Weights of a small transformer language model: width 192.
MLP neurons of a small language model. Each row is named by its layer, matrix (up: input weights; down: output weights) and neuron, and shows model dimensions 0-191. Each number is 500 + 40 x the weight over its row's rms, rounded and kept within 0 to 999. Numbers have three digits each.
After each neuron's rows, "fires on" lists the tokens most often at its 100 highest values on Wikipedia text that the model never trained on. A number after a token or word is its count.

L9.up574:546440518476511442469494519507517568530500474496558475479540410478533452536546473538496531490459502558477433568462493482498566517407493476526386487479419488502510561497477458467537490517524465503503486528513454556503502515478503489506518557504416553519524564472532460525565431518488551509534509462507523541468531483493490489508467590474548486499433510512447523511453540461499484505529510526482439559469553558520488538501424457386488536538445519560436492501532601523464506480547595501591527412530542502462485465500530517549504484496489484443436490442489471439551459517531470476
L9.down574:483471544473452515524445496466479498509498494511453549528508514565458541449451477445529477544477457496531527523586484510516511551510508451489541565534513501522479444514497443500476497486532533566463490488556469544530439570434518495483548618514420496438484470472461506486543492511576540439462534471578532547543549480480474525501456470445439517473531500485519577603541470505460545491514509575453522465494486422446528497489492460387495499493491468544471519522502550572441531444450453581457496486507486488459497533451580525520559519516525523523529462475560495390451501465476511464
fires on: " ad" 25, " St" 25, " Ad" 10, " Re" 9, " m" 4

L8.up272:508491493502495516449438486485444500566476521471502536493509545489466596502406472480461502443504506569502524505513549439428490591536466585498473517475485558508535473484485453499485496525480493459493544498509522526561451521472417556452447528420483510452505501478521504491533536527550504494547455500486521561531455431511514532573534499425465573485446485461491581534502533515538534540496490514602426496480491453593472474580463503418492460557520471603505477510490502495446460417489496506520542500508540421525476520546513472506557465490501559554506457460499459494415510511478564466
L8.down272:622508466571487504519510442556506563473466471527504438473441481501471496511512515506534536473522473499472489493490519503528481505516525590453506511443520490424526406571503477511512379446546477446514471469533518483521493418506504565559486481479553470531527481557383482476540446477482470502440499456472576485548434493462570569496486539433543496483454472466525460481476524557542521546526522496515517483540509514539493572493522468506428517499528486523418521516487539447509530524499481543508549492481451503509473576499479497483526484514573531557547523488427510525572520465372507462
fires on: " form" 15, "ment" 9, "ivers" 7, "im" 7, "lement" 6, " present" 6

L6.up32:506485514482516506450490448496541527573483492427511403520476469503465536462509490475459519447411498519422479555511493461481495542536489456485457510457524608515537504546488517507520504516560502594518519515480458555499455530542536476522464532513502469517450556529439474496571431597431561479507503467466554495534512480480515549451467449446555410468440499564505546515490477434474516448505468504485573478526489531490443516523490500531522523504518449515476470465564468523587517530436502543535468573400445527550513533476527504570510536483472483505476426572513504506552462474574547443
L6.down32:427548457433445535462499482496504482502530542549489565473502524503543449532512470506453500585463439536499551502534581457519521542459503489510487479489517475423483464474434406474550473463595477471533541533505499416546546534538447503522528526511565538562502532572476491491539527499541545470518481493479483481495469470495549490508486564543568496597540528462497478502500499452499532483532443457497484441503483537476472508514437435533497452486419467534487511540569461458514533491515448533520471478454537652506521482480399498545471489483546527559441485446505501459581451493453500481
fires on: " t" 44, " T" 11, "m" 10, "t" 7, " b" 6, " tr" 5

L6.up393:497495441478504525411403445478468470653536486543481426481504468521440560478552590460515517514421439514543516558472435506415505503511581483539478477581480458583577480445506491455530523508497494436521501480516459496494451484433444530506480526499540513429509484487519537538493497540470480496479480553499552503494537572492500449488541416504524522523492481495437455551559516504472526522542501535500502512483509509578526489491531440541550550615547458503538437456448493504543469519459502472492505481498493513496507511447457519500528516500446451417522454480541519460502537554499487488
L6.down393:478460516433517516483554491480486441449537508551518513509486492542538522511580553515575500474546509558446508532504516578461472439489465586508544466535451540514518451603483463531549497547492441528483511487516484521497520491491465468524505540506510503510508519498462500473449573513498460461429461470487518456455471435448495559519485560468506573569510551476505496501466465494516394494506583522477541510497474512507538555579415485567444491483499505419470546517491530493505496492568394538456472467463493502572589482465435538519480421416458463489474494446499531568541516514472565471
fires on: "k" 47, "eth" 15, "y" 5, "z" 5, "h" 5

L3.up485:488469520464510487512468550499507496517404555451528453491503501438581564540523523432507577513502500467481442574495455551515541512566516480541444508519478489432499591481473507511476488584488522498497447469427554456513510401544482527528529484503576567559520501464464418505477522490465537501518532474495477552448485535547520488547501563475460510566498520452487442476486520510526426585464493455438476550492518542508434446531530523579530487517547467424509451486463479540506502506552616418519522490517492465503495537485466470491488442543474587541438497511507445527521531542535516487
L3.down485:528531517508460439473419410562477507530509531484505537605475550461524527509454527422437549452480513527478497574550528488497513436487499421447456503467492423516453485565492454554475486463558483524486520514457486525527419443494518504372544506511492454497486481492492427535505527479466486474524516466535498554541542548462576408531506512487501513489558496481524487493527540526525508523507507552506454538545482479473475525421497574469554465596545486481500498508500490543412487488448441515541488453544530585465581469475529529510566520462515566435487471532489476480515456544461515536
fires on: " which" 32, " wh" 23, "ks" 6, "." 5, " Jos" 4

L9.up186:533477458590593463497510486479582519506503500476467452487503493502502518476423505517434520533534478508484474565506496487490505598462516487489511478448458488476526513497548469531481461460543538535510483530441518488586525458518442507486461580417483440432475560534470461453531510531516578503509498496496525586537508434464569491503499486476471510570449433464437588524453545477522501464501501463557456534502493475531519553540476472521532501510488383432543495550535507515466442514542503497550513399485514485519504424474613466528495458495439487545530475486553449478545463573504484469
L9.down186:456530540474543461578529419493509525389498499531564435499491539511459464485461521508431517424518483545533511526547527509489448454494510546467475495466541518483539459604498538498499514544511478425443428455513431556470514446491520532402471537553502506499499534580494479490494448458482471484516491510541522499431435504504442485578566536441472470501486514442539474525515457489561455455522553507513485567483446436561500493542488500530470559491510520551454500424557528506514519493494474527546468444591512556528568496478460577493433487542504490443511559516486559497525517512514424525
fires on: "ional" 19, ":" 14, "-" 13, "al" 9, "il" 8, "ral" 7

L6.up414:504485508502605498462471501528447452489465486564469425481533438556501531490508508497513512553403484502486486499456444465550453516504511522527508428490432541561478475488438479595491586458542491491554537543480538470440538498487452533511491508472474492468535513441437455530554429539417557536608551508588491473537501462471506554549472500494477444454415516519524479482511492528539505535519502461522476440500490469584491558554453579409492512498513430415518493551553507492516468503490479484539476516452489470545472489522469463497528552458481475550512448501505440489534483520562525442
L6.down414:560546515465447456512490546507598542515518490504531486527458525470521530529434505522489472525503508575487416530584507468444499511527502510519519482474518450463520432552446468542530479535447536481517528480465540442542477533595495554535560509505490519504465500500504530541459475468535478510467516511512480550433416520513387483461506507517468451496562536444471462536474523525450495515494457562476508483471557495438433514503462495501556526538488440491433515561578484494480507473494503461468468515474515492458397424487507474519527385549563417463500507568503549541460574585478552529
fires on: " is" 29, " co" 22, " an" 7, " |" 7, " to" 6, "t" 5

L3.up579:501419522525460524559489521528502513504499470440523459496547476490587544514607515487472592455541478522511511501527527490509574546583440496510423455497478499440522521422409520452491477545473513497482493513530557494442534558528542474586500499478501530491495534491509565504509546550523548527617508387472521529391450528515376495486453457487482481555496501453398511506520515496487524501489486442448535485480458514494471561518471501513507539476518512417434512485521475494564487502481588532489450485506446460484510496498460477527508470472538516532477477450494546495513457492536553543
L3.down579:530506553524527546462454555548494415466471469542499467504522506388525481510542454495526513552563475488468577520611487486507485468481547483510461474513568434458547490516498450548462523506505456456451437482504482466528485532496477479491583509474540512450459459523479471540452449495523463462494535492505533436527531547500434527493452424478500480530498485503527509474521508526499594523533529480489513457478486491526473610458545433490550502536569467450522540579496522490471471510522463508522529409541504462466646493460552550512496535550424485479537475528500444437517537523561465437
fires on: "°" 14, "}" 12, "." 11, ")" 7, "ite" 6, "\n" 5

L2.up325:537475486542572476529596506559539504482497490500543535496430484482624527610486555443505536473467504495453478555423466548539496530541487533556428465548502553449515429498493461450495460545555606497536557494472553539483502484494481516566553545502489483545552495466528494523530523477500521529548492458426490541440493452480478497455483444464498479501460465490445514463552483518492458561465456533491551512469472508506456499583530483466535519586499462424538540477504495512519487481504538449548466494497506517431495469486481515539503525395402522529480485472494451489483551553550513425
L2.down325:563462519442462584544515525488523527535513464505480464508547518528530524464492515654506440503469481458501472474491456575537456473539522477551550480492546549544522465490464516548531532454424458494429464505539491515502524509526465472444580514548490464527430501493557464502554472573461500458491505553524472567482522501508644527461449480474504483532434488484446472444488512469387466559519470502503467503485480468516482538545492503489480525433511416495501525539474489483564468414473564449494497536577486476533492522427502490464500552492492499473455473512490468580502546491515494578
fires on: ":" 18, " " 13, "." 12, " Total" 8, "\n" 8

L8.up414:442499508539507562497529549461513434602491560475433435455530441534519527500509520540551527494517459470490456527494454444537525520426543415529493468484511537444478592502465458530465487563503512519529516562503480512468456447533532519478508484503470481513443466501399464518567507511491516552496463414498543463570494442505453551457548512467510512472548518483537569513509464486489554519519497564530453457530471530487446446486474547552552535521494427477485425561557504531560491501471481513598433525498438467491557486489474492493537520505485524422502454439507404482456427493559522509
L8.down414:564461490501436491484430492512508522509473531425446500588485505520495469485509540523500484436492491575439513572518479542467531478449429392469472414552498568465535522476522444569542488523510492577505545538482465457515485488524384547512584533499510511519481487443452478465464491465483476527490503526495495424515490498530516425413477549464525569479521541478512470504512514491525457474505471583469538490551499450487563526444511516523516488480538545502544521516435552461504476493498529544483404480547484567528456507563501484517513384500529521475582482552495447527515570553503524542
fires on: " comp" 42, " Comp" 18, " me" 10, " mon" 5, " Re" 5, " Time" 4

L9.up207:503444465527522569571457565514545556518496388460526485514566457495511533441503557506462539481417495483510425533479516500483517515501511490540599467445487554538446429491516431554493540507461477486463545522468520481476476478474528468483536428491451547474497501414508456508545490497494503429527433586483562448500454452458551522510538475488546469485470561480567579471548531575536500505478469508488445414493521506539496501511489459483547539510567506437479509586539504531592517426489534480486511481498526468576488494509538461499493505506501456460561530536549547494476509421480478438
L9.down207:460476500541423507547460507422485471574422557527478463504477522472522491529531495545523538528525478544531499454531533499409502519518494469556507524491472473423450525534514431486496565485431494484511488544463491521469549447397572549505478533410477506474563530524513552501516466496586516528533530429454488471564518535502430467529524570530514526498516519437544539504519463530456459554517534473471513552451552398476435563542552506505531492521458487513530472487488474484562449539555510513460561486447573547472492426462432523475501443493473419529451479548524481482504471520544523442
fires on: " an" 30, "ro" 14, " on" 7

L6.up78:518476472489431464541430487452479488520568519518458523526496492494520526501501492498461501403540490492501511508464520527535573528443491458490532444471554577470558485511499494473496479509461564452582454543499462583430400458493513478587455464533509506454390533470483462474423487473512482489512497511529566451479476560433498515465529519546488446509527533528476503583456435515462539512527537577429443503476472440482532470505557519521450509548535445543449496498524542555517465535534539442523493441409412540572523548502477462536532457516469455490500441490512525469525494543504540461
L6.down78:512508473524557465465553538524474535502474540432539483441432495491477520482471487483530532502452499497531516527520483516445454473512571505453529517361497530477489497551547435501472506527509494527550497542550547497532453543543553476488415494484482514567462518578522475434532525468515527513456492486474528480538562500529526445575457426606476489518555455485514475523443478474482578521437467438468524463502484500526530406471484512526476564492479430593495541535525505497364488524533511482502479527554558456535414542495568545432530543480493456502520461531522488437493487502466482531
fires on: "–" 25, "oard" 18, " min" 10, " and" 5, " y" 4, "%" 4

L2.up253:527537492534513503551539569516595532507598467448564467537439465456542477563601507489545546464480470488504464589424470495517542462438557532527501439544456509404542517518473441459492485596500506529453541525517492515566476469494490550575577521495491545557512471490508397507464461511514484554556444462476464555540503498507438497454471475478542485530532481435506489463516471460466489596443487533491490418476512537511497460496492530525500566527508477432497461510479473532568502515477527471529524472495475514434469457458457490501494518474483499569410511478494431522493478535529535495
L2.down253:582510519492546500537493508562578487565506557411495414554522447528474500511503482505410513516412433530562496502438488553485520479481539498534538573511500484488573432532606427482381500501469478543496517466549506483518482531446504532457498499493467524505519473458449391459518503525513510425468458507467522589528463507530510470503500547485523434436435501472543454456521502502503425470502532532538520479519536453544484432469481477515469439571532483530477506489543455571471520509466443496519453452495450443488503557450477459531548510491503556487507500509553522546517451541512516466
fires on: "." 15, " wh" 14, " so" 10, " but" 7, " where" 7, " pre" 6

L9.up106:552445521506487447487483540485558518536398454460560519462570540491539469499463510525468472460430489512487433452497503479537452470576477489511519461407507536515583528539555465460509554463497474542492511552568462532529487551459436477520437492492485530511472447440493455520471443545524549448539498489484492580539465480524500518468530556459529434561490482547500516513474566531536481498504545513541388483504447495475425503497463511466533485436535527548413397504527547550526501415459502501536493479510515548529534572467549471505493484496467476530495469431543525428523446498540560533
L9.down106:504488548489428473486477501450493518499489556578584580513484550519478511481524477467525456439475522539582471463501438472517523561517493543481446464503474506567534511487531466481504393522496467459472495573509420514483466493462589478517449463556449522431528477525489455475522516552488498507519512484468496512500438549525568544505437480494495454424481490476530546507501524532549532505537572553537456522519455520551566478548477499460541495581488510581431565515506531462387513474492494476419494463516547533489532494537503510511377539537386527538452475505520502457488476495480501521
fires on: " T" 44, " st" 23, " D" 18, " St" 10, " Ad" 4

L9.up743:530447548573510448520534475464557445521556508502569437429528412428507507501566487539538521540441551507528490534532495496528512542462527476553519456465535560545510550484566499552569535471487453433485510559521515493518577463468507504552513524505493561510509492502456527520467448580506488445518543519536483509492437461441537502490451463528506425515486514559487543458487483462460566455492473562453557477520494466508441478497520442457555537509535458492564549466484495501566457538539500484533502500424406407481514489526497461428511447526475485486529596450519472462464464468501526409
L9.down743:507501480467496514498537485441514475570537476546445582485471446560580550521478496489473492470472562452419563464493448503570509475502545525489527492535511573588547482456475466525513445453484501478584497506504527514545505427441457526430551485452467469624446504513555485499476480506516475533547535510570458509444488488440511471505463499568499555498468497462500486497483511481527547456512485537491562529510519520466462456516513530478497466591469461523501484492460416531475483476523476447496519553475474395485500530554479431461635477521552490485523512455562546430531555488533518480
fires on: " sh" 29, " Sh" 19, " Ch" 12, " ch" 10, "sh" 8

L8.up183:511492525438548440434473554496537487504577446483497502520534490557523499519505490474500531541484452489500503557551529479479548503504518460492522484524522551503519503430455484494530514534554508440501406507472476517517537453519549478505482489452494456553444525449518541501520497449450540524475576456519566450440461443482421504482508438487594497467500522454463485498530424573552539475529489450482522539515488497429451465478508532562564504558562427551518434517483464508537479423513544446493420469565513483588567552500576500469538455490508410470532495421519507512428503450545537460
L8.down183:475561499476451512493546488575541452486526552512532525473418546534524470507501455469459473515554501454572537499471504544584546457485510523503541541449504528461511530481511520478536506461576473503467465478489557553488543485539488546493494481567484559471486432484525500465510483493477535509506481467468486473483525502487526530476494616507466466468459492521516454491493467517537480550499492468475475527508509477451461512507501529412457529505518446400563454462494393540535524538529549405532519483462460559535459570591451485453577413426546474534516447483462554473576494413524489588
fires on: " of" 26, "ap" 16, "ro" 13, "h" 12, "y" 6, "et" 6

L9.up579:555486552509457417466386477534533502553433484453455518531490480509521517539512422467489503481464458513539441446537455420417482433542503433524515567443525478562523580469469462483503514536485519527543514566512466465486477504492484536494435568469435511443519487452507472484501518509520577495503478507442581565515501520464496449507503532454519554562542541507451591464503527509570518542517485529497473508451485478480541575538512525450431446510595390526543472495539454515444458500435465499478481434530478520526444497520479488460559534502528502559513507474523521490531495490525550477
L9.down579:574495479500534549467560484526435519464515527490520441399508489450504507412468527549592481527539563546572522491505509486549481530527532534570483497478518440429429491558516423451464521462495458476480438502556534516472444543476469503466546488474559511495496534438492471515513537485513564530545548482572467489512488525486490560515501525510481441501451506451520470483478484476557530439452476560447570481489537414517555489504527439523508531487454481433482506478530506463517424510524444493530513541507433478464465425550503517561473474502505524507615545471527451567568451508446432490
fires on: "ag" 32, "end" 12, "st" 10, "/" 6, "-" 5

L8.up620:486457554510505501534467491435475603538519498467492459478474533427455567494524476566455484499465517503518543511517547455422574452458493473566500528501526462446577490485568472519456484487480426456512489471547513582569468455474531512483469548438518531464573541510494490515491482526460500517541537488471515510462503463468465496510577459443516536471557530547416533508495407451479508502497445574564513484489591558424472522470475517431549474568528496519517524518491453505483466429513505407530550522481475513561478474546521496558532494551399511505547461502558470487479436509520518453
L8.down620:522481549511471498533510471518563519468432461550517541563434482469494467533547444496487481490523486487431482520510508468503460476536465497501432491505513510419476480501559447555520513514483497534497469526432517524529529409561512536455509475528447568531521446496506557558511446450472515502463478463456542511384504429525527508497529512508560487472547471534529482495465522471528550425484485520482429470533605467547460479468509492570574589600502489482462550498486444444486482536464488500502532523522388501486448481551523577524504465459557569519471490518489513589597498514444520496
fires on: "iv" 23, " res" 15, "andid" 10, "ens" 9, "av" 9, "ons" 9

L9.up530:552524508478570463498501534462462516535431521496489564477443468549539446543515554495508541508501438536480472534542509506488499492563534478509526501531515474475518512459507502496395498546557523494493491512553436499438509544476522534524517485549473481487444536487547515505564463533495542458521525483569493427573514452491468523532501496444465466501532424516464565565480515472386504479438543534542403532408513507546452497488479440426580615503523520437469522481516558517562487547457491483516481468548511472555518541470482390552499494461480505448486471420484485507460519470546574518
L9.down530:469524516469441464511437471494409458499510511537510494534500518534521513482514493547554465449498505494456467528549496534490471595434551466405509510489514445480538438475439500493487551566458639486441475497564524438525499547546523477423515531520488475526552516457550468526500479528538531506478432530509498456508452532492563486506527549552473477583507466507573473496486492489485465481524532471490460484451500483517524424503539443510412574493478504502495502566516538401502488535494492502446458565551519590542514488515466488482394535487490539516429576533497496560458560471451510462
fires on: "o" 32, "et" 18, "ant" 9, " polit" 6, "a" 5

L8.up21:582569562468531507506499550450517483558411499505599531476505462565535498550575559541474511462500484591544498543524464451453490473514612432507495478498548534537533517474510505437501481455536426455495523533458531469502490510479559530586495521532518482480427495468449568483508457536436471484507478481502522549519432434520474514517527505542531459494486514558515487506472479486480518488520471526478512512502475474559462459527518517452515494543585519517458495456490573519563436448501534451476401456475519374537490540508454466547536540475493460438494497523488511497406522492549511450
L8.down21:462575410496554526548508532469500480443523516506533467602457515465512526512545475467493564428541490526518542485558560507480526543389589524479478534509490530532489510456489517541434530489528455549462485486524466494522553530492423470555510461499481541516504508447452478521523546448512487506460452451506469481572484467546515497509484514556471464519521478530525501475571574512543457474456498457467570495467431508488469421446514503469484495482539493521511475550558528491524550464510569582380492433499434513554458532487486503494500474387507514486531488569438412531494455506542546510
fires on: " ex" 14, "et" 13, "ust" 11, "uc" 10, " z" 10, "o" 10

L6.up438:472479481512529544514543464502468517549506508471499468512524475506494426501479536542535498490475499601437454560540475526449514482437521445536450522493516540513547469464436491424519456578561508528492495503477481438488482522520423470470550449471434524472500476508427477543577547529492591546538495443532522591586489487494491457497525474509501537451520458457404508530522517452546567483469491573460554492495515478423493416481429496546467515513496500541476531468513533540559509576493449482527490465458445472517476459545376478472542557468469487574521466506497416494473542470508513485
L6.down438:547459526435476490522430521457455525466460587519519452583519542529563525468527520494543463535503503516555491463484473510448483416494497427494530484539466544543558538408529583539550520423466449446535530495431440472488419566511401492468531526511436525511551531556429551491553497529548513581510533471487465552517518494511495496503530520433534557467475456479508541472489492426544483539469511530508509464570500496480532535473559526481499484483477470549473576518569491479521423545532503504516476513441544546488497493475442469495428525541468469497555409432498453486489480510469505500
fires on: " mon" 21, " me" 18, " Time" 10, ".." 9, " occ" 8, " house" 7

L8.up541:470488448516559470497449539493509520525545393471517439495540401501541515535470449476514540476478489463469435498583465452486490492488539482516563545492471490527460467546488467459491531547508493467570382522483528521484478485513532475552488503510415606502475495468521593486498456463547557495492497495489430482512523467520490557462506451498589508541474464489479589497462519505475491419471492510519441530572611501422513487454566488530495584515540471581483505491480474512506482458556529542496447475533460484524459560520592493517512466490489500478595504462495493539546509475546548498
L8.down541:485510558569504477505510449502521516488493513576478492521461534450436474491495484506488471540497530470520483462562592556485477449471477495464514487574460478499531522482515538494578473474528505512468532431541470481539438490530519538550517523478460495532462530475463459513461520507545508463523482515537544493526443448525472432492467540470454537550513474445606462501490468498561460501489567515502453485462447509548521515626535454536500557457471519525559544550468522352578469469430504482493515463449547518465561425532468469524425449548472501581572469536456509515455535510432480481
fires on: "l" 44, " in" 7, " on" 6, " Le" 6, "," 5, " e" 5

L9.up722:502518486525506514495440537501526521532495464472549545532508461468515521536518432482512575457503432586427472533524481431476506494566465448532543586452525476530492500483492484405492530529557550511550445521532442454463437513463472525494540533505461492470477487478492500563526537527488440519499471492451598486511502528482452499459573535504558548495504595563486474516520484480463446528458481497540526471413469458506549432485409514503479479587502454541458482428492451521458522549542558445471492508529510491448440523541480476507548498408462529448503508511550443509394534539516571504
L9.down722:543460557512420446459497496494512476547535561513554424485507425503411533506505431524560469470462517478452554451499507550457551538513446455533503512479543527536499531539462419532476537447513482479460459545502524481528537421496549475477525565536443472488474440486480512538575513494575522452525456488556484569513525538545484471463491450461438472509521498478511485507525480454555456532469477515493545514492580525555406529519520489387538502533544466555496419496542534507495506456499563453578520441450462516533517474502523497531559427562474470540532474453490516415545473479504473455
fires on: "om" 20, "\n" 19, "-" 10, "/" 8, "en" 8, "com" 4

L9.up731:510519518537502482498491463502531497503553469485499497488537446472416563511490556518511510516463495502468487467507477560396536565485482523504509415547540520563543527444520517548497551539394459466487526485524479496476431550429493510565545509481512484578591428478458434527511566506459407485495471528522484435448525586516513438465510517507520512507575426477460525503479481525453537518493508498482499481454448510504512477487537445584536549520546483471488473498547435527525434472547518543530400506479511493492462493470442529423503495509530468522534583439522455496498454588520567440
L9.down731:533449461538492473511523539513457520425532553543526514439566424521497489506542506534478453443428523462457530467475519576509481427487502518503503584462470509490562569553494556460497418492534431545522438525486499551533505466527498517480543510532535511468514491554514473550461507510499511531504450483484488502579430441533513492505435455429467555473478492479524527509498498498487499511530499521526463472496476481503550482549518505450495498518408577584496445490400551344536589478451466509512538527565476438505540521486533504474380511455513498486473535521468473529500528480510568509
fires on: "h" 20, "y" 20, " H" 18, "he" 9, "ing" 7, "s" 6

L8.up555:532517502530451512503490550490521522528586541510509562538524535540506573500492490538433468528537473512502504484483490467457508496477528404501550463520501554492559540528491434523453451535466571512486459525443492577480466554486454516547427496484493453528468521455487478522485548477449512460536534494532585503428479556500429504439508505475516431486465505481490462523453383510499486478587532474443465490508505489524501528528596494465518537579520527545523514425537514526539545548477577474494472435475493496533499444495527437486509474470526494475502403448530517457504425498553597383
L8.down555:485499393522516485490546443504497459546617451525453495522514516413541521478476496510498463431550495475471423558570522435557504478520462445414410495428500511502438536540540498466490518500470479484491557518479508527555431506567547499539487469488503487516499465494467498466603518487476523532508441514513576502510525511435514471490458475510445479446470455591441477492481514503518518503525562470499584434502514561431562539467551508517493515505494459493516506517471592492525509514471482507482574497499555466512465503595499467510514471527463466553551532548461550432506447552548508558
fires on: " of" 32, "–" 16, "'" 7, " to" 6, "." 6, "%" 6

L8.up658:483494495530512545477471497534573555455537443405560423376518451544516521482450548535525541493461527502478444536522538516530504526541498480480492447514493531539501478426483426483550485514448461513497434532544569581519524548544478492525505399499451511527506499462562442594575503493488522533531547472532550498520479508477452493518451498523503506531488510515396498520490536520557541474416479492561518547548527484516454441474545446499458627488492475518529503522515401534491518539531512525607475466504478481505462500496509467524499438464489463491549470475488451437473487506510538465
L8.down658:542475468473536539470495513554498459327498450582527504506497515454560486442527558508480461438526512472514457458496518509509506525431523458489540535508467507523493508435506498475596495534554477481497513446499531512555459542546487521520479490490485522557529531474457484540534481481617457545544563523442492509470495436495541576519382519488554488485546488501547482538480520548490525513489544467508466581458509506498475450513491507548519525528522492485481533520497444366547486578505478510498515438491466509495522517541495454524336520477469480508483512517474536490530490514474500429
fires on: ":" 30, " in" 27, " on" 21, "born" 9

L9.up740:513425514566467517456554490486468523593509543436541469503495438548530469499539472447460517471452462485511475540532450519521513503503533521496481513440514595505538432460441535500482440544490542492498507532454541529455432467499512479453501512525553518441460600547484428546519550465502527496504508540481465516472513497478527492455457489432500466461538495515563465540429433451428492408561567530487538510507507430491504532497569491504568586594504507493516535526467448517545444523478510485517490541437443455485457457519561474510493413465489512464587496409484456498483513480501471452
L9.down740:504495497513476534480478491485457517449511487508550441472535450483562468482537546501510549505491539447551539447472525548456483470564512499506599522439611550542523523457488540454527477456519472548434464463539509476488520517459568499430486479415453500516522500523477535503452516453515522548471597473511512436485486487432404534464485469459412503476468487569537518499527438443503508537525507516444497500513516476512484540493506502450557493492483439533585516494490499531515471538463399526568567453453456458502550477546506475463618522483507461511618522532500435489568504501469498517
fires on: " Sh" 21, " dr" 16, "h" 14, " tra" 10, "sh" 7, "f" 5

L3.up276:481482503551524443486503575509527501475461495444544478515501480477559513486576482407530555526468509450506471541436491559510474573544550510487592495556477429493507573504489508500508489511570576561446500501452573452476554516448402488616549538509475526519575472488446452518513527512445556540553538449449536521454509482506484515477430492513465503563459517497479502544508518476466423540455493454553505512490528497503483521491558503524523490548516480429496512411484509545539477563459625542506494522516426506477463454520419475558497537461520522547440481494467514497503481529477496493
L3.down276:508591493561503384454462473485533523507470453496436550578473387559461458552435475425452563467406521534521520537472505505515476473532496457486522479527478555555490536446518504505484489476486525462475448503447510526530537458421533542499507533515500462492507453548518477480421552441485529559482489514462559504527578433504493526461499482507527465502497563560501443462536462535552590490505499532478567542571481423475567500512491514484516520493518531464512537484482619516457510498463504516511521521463554525487567510577515536491528421494423458483521502496478486486488542477452531542
fires on: "," 36, "." 31, "\n" 13, ")" 8, ";" 5, ")." 5

L9.up435:497465447564428450521527483492507505481481479472520484471591471460515608533510519479507495383478503487509442465544542510435496540524420477456483503489488467524488510461549538556473484491522519363481533480467487469527537496511511463574515525527461559513455523455549418523642568503510500503501514498467437439581468473487493481471513487501451459580473490490478482531513526504506491536523471508560473482495510536517492459453508445537523473478580486521491482511584519550514510618563448471556470425500528448567508458490466445503493463556481551505444535469483457491520534499524501498
L9.down435:521478506487539461532454537520445465383497518547571543440515520488492477495545517536449477487489452523495486566488429563527422501407527543499444553399486495554488521481465466458524423538475450508503552434466493563505499418522504496537528453538492470451494492521564527492388481530494511567437541429515532514426489501541494537596520515476537519487491490475507489510413488506574479480565473497454463508525524468446426520510435473497504556508485487515522532510507436490557460479512518520530495496566562528529517534480530443523505605504476472518508521500557526574570485481464518521
fires on: "s" 36, "ivers" 5, "x" 4, "ures" 4, "j" 4, "ords" 4

L6.up212:475539539496483453502534442558497531553478462446491514518520509497493527433393456507474579479532477454487513501468538528458469481514515581533479438458528521410513517440490463524519448521477502456554554471537487511534426535495484545531458574442493469507506570502501537557518544478488542499564514463511499562585437454471514507464504449505454491534508485477482517604482493526427543506467460498569496491449507446527480573502569538469488513496495519481498515473574465524548456518523464440516482538497464442593377498439477483451500504481505566547461475469518546477428575540521571513
L6.down212:599561530558470539455520498489442464420515531518508453484525525462511483417505493533493460519545517504463506452504534508470527487495505463566528503442484487443462492480473551540459511435466476464445559429479594450548531477541469486576516579498506545543512462528444509528500487469508474509428503495421473386511433518548566505521400497551482558507532463530515472507545503489502513515527539486502438595462520516462456508520539469505524489468499484528466501467476427467524469538555448537526456438562513504493489539509494571491468562445566517581582481507510476458472558428482520492
fires on: "ment" 26, "ation" 15, " form" 9, " season" 9, "ction" 6, " record" 6

L6.up184:540459481600463493532530528556494454560537496417569452503572470461474459530448489496513509449464532483448496477576540452530530509432495527567503503467538466529509444540453533485525530506506447518578488509467486507550485463550497561473497475514397468463480495493457491517538475560452556440563491482535488544554472531512481496442599491491524454502524436483488579540490534500511480423464489452545485458473499498531503463514471477485529523460475482537505433530504437520430477473563547528560455435478414493489451509478571507525530430562519514515501401398502531531518515440526500512
L6.down184:466521479532435453585564491506519522483491377526583481505479536544477437540590496467482501471528517450552600497437482405541457529449482573508459450510448528482528548510434494514467588454492508443514485462511405496440447500504432543556498565483544574511477501457549516474555463491511507493521480535448514503550511538502472481474541472488493483511476526495534494489510515470532461502486502433523501445497552499479467515529533595441485499614499483559484498547524429410494522511576494450556572508504509486583471505460545529468501499520501495516501477512485501479487460500508433497
fires on: " made" 27, " fl" 8, " fin" 8, " t" 8, "\n" 8, " se" 7

L8.up246:513484473473471519539422479534514537559503532483469468532510498472512534481508515525520576451386506532522436491515534457516466506541472468505490442529448519519475569425460472532484504569518560543520526462487559536530439541459485529455519441485467521502492512452477465507554478547523492514512437486497538516542421500471523567466482503425532437543414543450554527574490511488479517479480452483453578482481438495484523440608466468452535522482528477429488508594559481496580540488464503532529527524438500475584418521487513494549526485456523499493492471487559496533495498557619534439
L8.down246:535553441518452512556519561515497490489420514558534492419485468488459510492481435460553573484600504498512485549496552510560438471512474528529451573541447500483454415474517469556469477523485499561453457466453481485527486519541504530490494482459512546518491473545513486491497462514472559480441488455473493491504505477488521497520490562459457483539477457443531447480472515535419540533490469483470522516447520517552412554583486497496579514511567546470521526554557444482495436490540490496411523590561490423540481490493538449524504426558584500495558456498502539538548405489546496528
fires on: "t" 45, " an" 37